{"d_model": 192, "norm_place": "pre", "init": "uniform", "init_std_up": 0.0354, "beta1": 0.95, "schedule": "wsd", "final_lr_fraction": 0.1}
MLP neurons of a small language model. Each row is named by its layer, matrix (gate and up: input weights) and neuron, and shows model dimensions 0-191. Each number is 128 + 32 x the weight over its row's rms, rounded and kept within 0 to 255. Numbers have three digits each. A neuron's up and down rows have the sign that makes its largest values positive.
Before each neuron's rows, "fires after" lists the tokens most often just before its 100 highest values on Wikipedia text that the model never trained on. A number after a token or word is its count.

fires after: "." 30, "\n\n" 14, "\n" 10
L2.gate346:118075123099108134108179163160120126110133097097064126106147128107114176143125163146085195096148197149163148096096168147122193069197123153161076095150115052113166113130090102099111168081173160148114111115159155159076120139123100138162120154140094139112111085080116122112125187169083161044142126139081108174135087081150145193143164132168103128194160113141104131109119132132139121139149147120102129122094168146183140114155073119114116134108109141194064102117115104087157175124166108039130111096153137138139107069109145119123169118132127136063196110058118098156102148131109143142
L2.up346:091084153087120092084149168101111129123105102128079164087172103106127157119132162134133147106112191143175114119073179136167223118216137144162075134146173060124106140142101142172155146075186152175125108122108134181058136153152121161119096143104137133137110117104164117145128169169137181066137096093091115129166118135134136159113155115167131141168124116111099159144141168158182155160135170119081159112078101108191116057106054103157125170138132171204111133103119087108146168103111137050122122096111122132145076051097177120171156123144134124111152109093126107140150130123122168152

fires after: "\n" 37, " p" 10, "|---|---|---|---" 7, "\n\n" 7, " P" 6
L5.gate81:129126102094127102162137130156050186094062056135169074165129151126157151132152182135118171083149181129127178131139088172124128169129104126149086148099101104146106134168106136127175162079144095058124182126097105089160151122112101131160127135075105100113108169107102078087155118140096118153164081169138120129128137141128118069133110115206162159111095069106115126179135097147179125092116159125133172142129134077109091081144097142161121105148147071117096195160125133090123125110132144112214187148079189106153187066134098087077146136151137157154092109135119149070106120119157128185
L5.up81:089127125094114124113107178179092128147137125130112106136130160118147141132127165153077152105207152165091196141139096122082123125173071080144113143157164144150157074094077183183173087095128137090135169120103093096133159058121158110129129140163164135205076173129065098070118113115086131145186140080127090104097172075140115070126147132178111163135203138097111118143084145116160163137128144119098116172109208176162109077104193150116132179094101146169108120119111105095171110146159138133131119117188165098108151130110140117111120133145168152146166074181157180121076123118150146122

fires after: " |" 20, " |  |" 18, "\n" 10, " |  |  |" 4, "-" 4
L9.gate439:173102132093189162128138150135171157106127066150074191153093093104107181121096101084099150075092188102131136165135052133092126156126139136104133113148121106094142176124098160148106152121101160084111128133163126132139107174125114127129176079117133173164069111159031149174098117103119176129169180130167109155150160131142162118174139127145111106106135195123176148088157132116148053108108136092126110198113120146161062085092124109168191195137148110161145124157078205138136089130106097157098075120148122089122156130162119111099088201127107099131115143127160163155140077118110155151
L9.up439:130187085129165125158140100144089128175069129080132108119097141079122125095117097166124135104195124123128112107125149082129092135077118130086113168138177126094148119125096086200131078123131111114093118187133143149138101131116179169148204128132113072141131077142159114123143125157188202089120142183117103181160095187148199125129075146132137104138154108051122080089150080073105068157106168147122025085123156118131129089098138148133119127135133114150142072153169136169106131115097178172118125101130088158152160078114169157135113115108198128117095158081123095085167122108088133114

fires after: "\n" 25, " the " 7, ": Team" 5, "- Years" 5, " /" 5, "-" 4
L10.gate287:162153166101110167097123142134091147080087137083115140156133140127154157106187079170139180119081119159045113126105153096116099130131099166123137133110110108071152109150075120144162112112112113167152128163122106114146081143149074121097112088108124144096097174140128108121108137114135177114165178135184152134112176138115144048136137118095176160089122148155166141188120159199087109120131089096150208163123123103143098191140130094155173144165129103153052133124117187068139101119120067195089058157130104054177158129132066137136161166117170098178117165119113145124112099175152160153
L10.up287:135173149145121061120081129176098150143132110138198180150117111115160125123118078147149076104085093118103131083113147081103130135132127232140139105105103146059119180127105143113102125098159084123123095142147147125178118102152150165157093086095082168148108113116128077147117101166195099090112127076145151092102128140169158108160192128119141149156071142083106135148154153118129167121142086159173147125131141154178026169153092158136134107073139065080134128132102168125175106118084119152111125114124149180086089086082109137113113106118104072129134123110172176166144058066091083152

fires after: "\n\n" 56, "\n" 15, " (" 4
L10.gate94:120168083110089131111137172082100150126136155150124144112135167140090140158129204140173096155162179177165159138147145081151190119082119109114152159163170146126130171099100119183179141135073163104076129128107123147138134132151099115091132159097143103114166168119101165040175178117128128118113094157153144199089129126128099072132102144166196145128186162081108092166110114128136162089199184135123174126117136103130074102150114102148170176092108150148126111127176170134083129110106083130120112160157131055131153146173165099154156114084086166197096156133172103107129144085131128047
L10.up94:185122082145158142091124124136104202145143094155090137117113114095091140157116117162117097137115137158123099147109120068099133110115104115090186100140106118141125149133149105090149140181120167079083192073120179124083187175123089187087100121119161137145201126151156188125120121087143093126103155135149066196099136112174165162154103180199166116095161145116189098100087106055151105137105153158115123127099143113119152121098195151119097107136135163091121141091133172138116199200115061145127174127158131117122073144123133111107146150119090110132059153075150079154134133083161102176

fires after: "\n\n" 19, "\n" 13, "-" 10, " /" 5, "|" 5, "enior" 4
L8.gate332:160127123117100106092143160135088169104104097114170117096161070133116121152093076127079164128156191091093108110132150078067108120101119189045137136033135108130171142118083129109172112144160148092050156100121146134154182129115132142088115148161103123106129162190194130116137154129129159123145156132109127125173157167109084110148145069098109172092119159121135113134119119156065141156108089168122197117160153109107121071142104126092112177139154084161135109163130172095144109223178090119087182166108103146132122195156139160180080128099139076129154187116108154131129152092122157111
L8.up332:071106141108114097081124174159120100152072054112135122133151122176112132062139100077172156169136152165139140206118145128161098122101128157156181095225119080137097149146150140170130084152073100082157200121185099109143088143110187136108147112091099126164144105159075148163063110131139127135105131121170123110094108058100182108113048133119119129130136125150101131133089146151189047116142179179123131151132149129124118160108093122125133129129070143155131186143136108114104124116111192170130126101143125143121146111111146082116091143095179104145144112155162148081078131150112123223

fires after: "\n" 42, "|---|---|---|---" 6, " |  |" 4, "Personal" 4, "\n\n" 4
L2.gate439:135164141081072104129129071147110132159134125086120132130123112158143093119098073163132165080125141190101161095109121127129093116099143170130053162078112136141143132118117049130071113142140126141132107163092120138192120183171139050078111152061116128163142107066143087045126095155106098138173085092106171190155145137145123185072051171124132087104149146104121155113104168121171099159164139115085167126144189164139122138189156065107158126158157091155090173168132128115156112132121138135112116098165128150106060159119149115084151138181138113091070121120126107126062146117139118104
L2.up439:132106127125115122163093135172071150137155112153108098112167079131104115117093136156103146155095119120118122144155115161117110145105167082098086148125129145105144123091156147133080074166176033172105098138113141130136112128085144071136167070085081070145076131115159065145113146135142154122152072140127124158063140129177123174123129116145183106147182103133090152148130183056132117190184180139069177147128119095138098091167102152113141161122155113142173128177083090116028129127118152155158153119185158148139069108138120161176112085175106104116101160145070130139115123131061162065

fires after: "| Party" 12, "\n" 10, " N" 9, "\n\n" 8, " |" 8, "|---|---|" 6
L5.gate150:106162135128109153147124112128156132121111150146116099127142136127125128025038171154110121175086119180187084114112150130121129120114098103082101207141119110131108125114107136171125113121059145100164101151164200179153085124175094159137103179152090136117182095162176133117138151108152093155153143067108139142075107071117152118145130152161192178140126125140132103104116121092134218175055152112149163106124188152064103112135070143113123164150072132142133132135110152068131117130145156151139171093148173148096104078139178154125175135128124192094139130172183094164110095120114084130
L5.up150:133191120155129096144087112142177140172121127128176159107158192102085119199106095106151127141163170092172123119186149141073123162124094163161074125133135135092078096104144145124099080136160128113112129132151116208092127040065113170119144094124068123132174085145162101133138117208119082134130082164127098122128106140150110148129117108123123112118088177091097066127109120101091133114092197145097149134147193146168153116158169148152111125085082127115146086150186164090160048150122122122144132160110181089047107123126140110133126084151136082107106141098151134151118091159141122210

fires after: " p" 14, " h" 13, " P" 7, " k" 7, " turn" 6, " K" 5
L5.gate551:076133105098147169151146192164132160126136119153141107173150166093074097135101149191064170182147138062139136123109181097118137122104120161179104101136107095123140118141110131123157116108098068180158164103123116169076170079133188134133109180053111115121077159102150138060140153131115106138177119119210147089101164148161152100170150067171129140099084122146091079163120146104160149146074180102143134149131080114111133122045108093139141112100124124086054091128144109134095133108155169117087161160161098129152128133122181131128119111220116102140123089077157175136157134154123086127
L5.up551:104140119166137104148098097154111081145139103124137127120102173119135158169122116130117124092131108057088085208107125100111117155145071093097109108135157132097144089153146091128194110147132151164110168138098119123177200153075156136114160098116134190141162167103084117134083128215123138116169070150190029112137144127136091199116101101187109097138114151166208102088142202163116173164165140166122162114121113132118093140154162158102145191102122143137157116087138098148127070180185100104114124121135113108162103135118124215109124105148168136067112109136152116100114166164102112115

fires after: "." 30, " |" 12, "\"" 10, "\n" 9, "|---|---|---|---" 8
L10.gate307:136159113137084086136147104085096090123106087114156123136095130094134163098168104148179112080109170149121184109151074137125121131126158128159061146099092054101140129152148090108132122147113147138143101142112148126070145158087126114111097233179110082131122119101117102099198057196125186169113093152115118145078105093124089109124117181115092093115102162169125061149126119100066125133100207133108174089141096153128139090130110126089115157129131131101097091095099159102122160134148112079164110153126141196132136071132116097088080124122058134106037110098068106122090109144136080119
L10.up307:136096097141123040121196147129111081101130107126111091088133190101089109142120114108156127124085113063078143099110106107124109119112138113146065128118105104075109128076120129147077084113128067146134062103165176094099074134116123093141134132117091156067094127103094179080125176085079122134067124120151104153121089134097181127126126082145108100128178081098101119138109073083124136106157169150148166069084081116167105122159178081128138121146164083110107033142149122121185096136111115157122116137078131204105119169150081108098099124132103099115114147091104176139072134116125076079

fires after: "2" 25, "1" 18, "–" 9, " his" 6
L10.gate120:132158092129143096101125124142167120088103155157118165118105129121138136145165105165089036100123171142075126135092155092058180099125110080109159096129138173151131142121133129145120112154112062143161122181122112157137176091138119160090155156189177168125143069102089141121132125084183122101079152119126092138123112168138170111093184119173100146141139169119088176074084110151108158097168135175110138113165085207160181072085137141133158166154081172177139105050190137148160113087161063125108121116184118091089176085067110153114125156136156096171108146135144114167122137110153156129
L10.up120:155178056128126122071115083150121152183081113081107112136108120151138097075162143100100085108106146134075059168180176131131142119131097104152138161158135101091061149178134081128107116175133165140100139119151139093118111179108162118141125160122105151131130108111130097150118093092092157151175079116156117123169108104158143122128160140061118126186101122171108128165128162151123116123125125089061100130155130115175082090086174184103083120146163126176098176120115162195149151079169165183120136118127160155173165094169080123113178172078079111125090062136044080136101131166110089125

fires after: "\n" 46, "|---|---|---|---" 8
L2.gate77:130117141053097164137149108120063201061109149104142094163119124088137128157130104193102114149156193138090128070136132096119098177174137127109112105125147150192171124167161128147104066112129173076110093124108131194137116140156164138159158139167154079103096165101082113109142055116079126105091122145155123114174134085165080098072112137154112163114132144088110166115148122086148101110174137121108145100122155118115062100126168196167136108113213097145160135134031163115160096123126102127174180181150144128174107131188176131139096102149182142144160106154131134099131114140109096119
L2.up77:121101114143112173092133182101071154097144106149145128113158183095092180130110115176085172168112099185170159111102105122144176068184117121191153144137103124188123061056136136104145101091126179119107155147104082094111135134112096176099093122062157142135163149123080135119152115110113158111089135172138103068151245111113164116060162161150093143124119159116159112074158116126095110098156133121115118108148136119132161093130144148151100114102197087155137149088130124089128117148113086130071183124107173098099132111088083180164149076094110103174103122089106127136153094145129062090

fires after: "\n" 37, "\n\n" 5, " |" 5, " " 5, "ik" 4, "-" 4
L3.gate432:092127094190163092141135132068118111171078182110135093108101133102142075152120124132141152135107188151130142127188157102147189165159043076205121153166122118144113187142134132099147137179145156126114164139101083153138131130093175152144087148119101151125207136040135103090102137117092118115073120070119111172110165119127110070121091180129168164095105128180125125110120101128164148126111096090130145118173178132087138117116097076104064120164147099112169120171114120196144161161128118091203109104163167178157121095103129102097128188181138161163117084151096111121145142123166149152
L3.up432:144146125084140073160095110150138166167195094122117134095187078147132147151150133142158038132075155122104144147149125101172173137171065090119110171089162158149145117076110171101121139143140100134140142121086074125138114088100101103123118137101060110138159103085150126100131103109126147080106137103116134167084118173149175142146146089100133124053120149145044199148090111151168115111191134039131205089142138130129138189114111138133071102130183097135124132205155080129125130150137154102113160138160123177155133118051109116151142155082095180160118120136108155125144165158085157100

fires after: "\n" 27, " s" 9, "Personal" 5, "al" 5, "\n\n" 4, "ilver" 4
L2.gate490:131071154145134133161123147113126092192108104153120139110138119061134185086084152114131182150103179113146121111150160112082099178121198131135104160094144128101192147123125114156216128132160137130074089150135128163150091103136135088072091149175158160116168117122129104071141138131161089113078108124134122155145159091142172115093145079207182132142132153099152122085164107119108114084145146118106080144131147125170147100103119095172126095160074086203141134167144089114101096164110123062094124162167160145203065084094193158109110104148114148159111183099100136165155100124156193148
L2.up490:156118060168085092134146140159062118198108036058151114180119152091093198144105161129135122141117097070115134108163146156128081205088137098157170150139141123137141122123135097174175141138139147135096185132172123203157117121149109069085057084117112171101173107143104057140135137150157135166105104162064094140139125148121189103094134146147143125108153116082119107102125100156141145106120185111146115132156063118083184128074123105136107117140080123157176135142159104119116123098105113085107097119140154169137102146061186090135116118133135154163093133126132137102164136065140180162

fires after: "2" 28, "1" 25, " his" 5
L8.gate358:172156141136130091112123157120213118140102133165111112143191105098085168089134160134141105122131171127160153146121123133084167125138129076157170106113064087120197127093092118189114067119079108115134118092152095095133133182091139139103091147136064170125123146112162135105132156116172119174132140071126084170134091162147143083135149100149090167164170139181137150138151175150176110107116130100048089110165139129104094133113156134059082141158123147182138110176137187138160086136158077120071162123179174107173156095131142090147115098062140094125083149177142103143125081068113166190
L8.up358:153116113186195144157124124087148129110085148065139120120149108135155109121171120067166116070150118164093074140121143102128177091106040050102129122134087150106092100150058084145068106158153106094110125125155136137105131176191179166139074147113144116106139105119118189116163074129107121105144068129150143148095067104110140120115119108147128130117077172104195151140118109157122158147110116125101077121119111134071105101096110113086113159143158149095114186164130157149144123097195054133172162137133142169081109122107146140100110178181104112193147181136134071115165082126069161108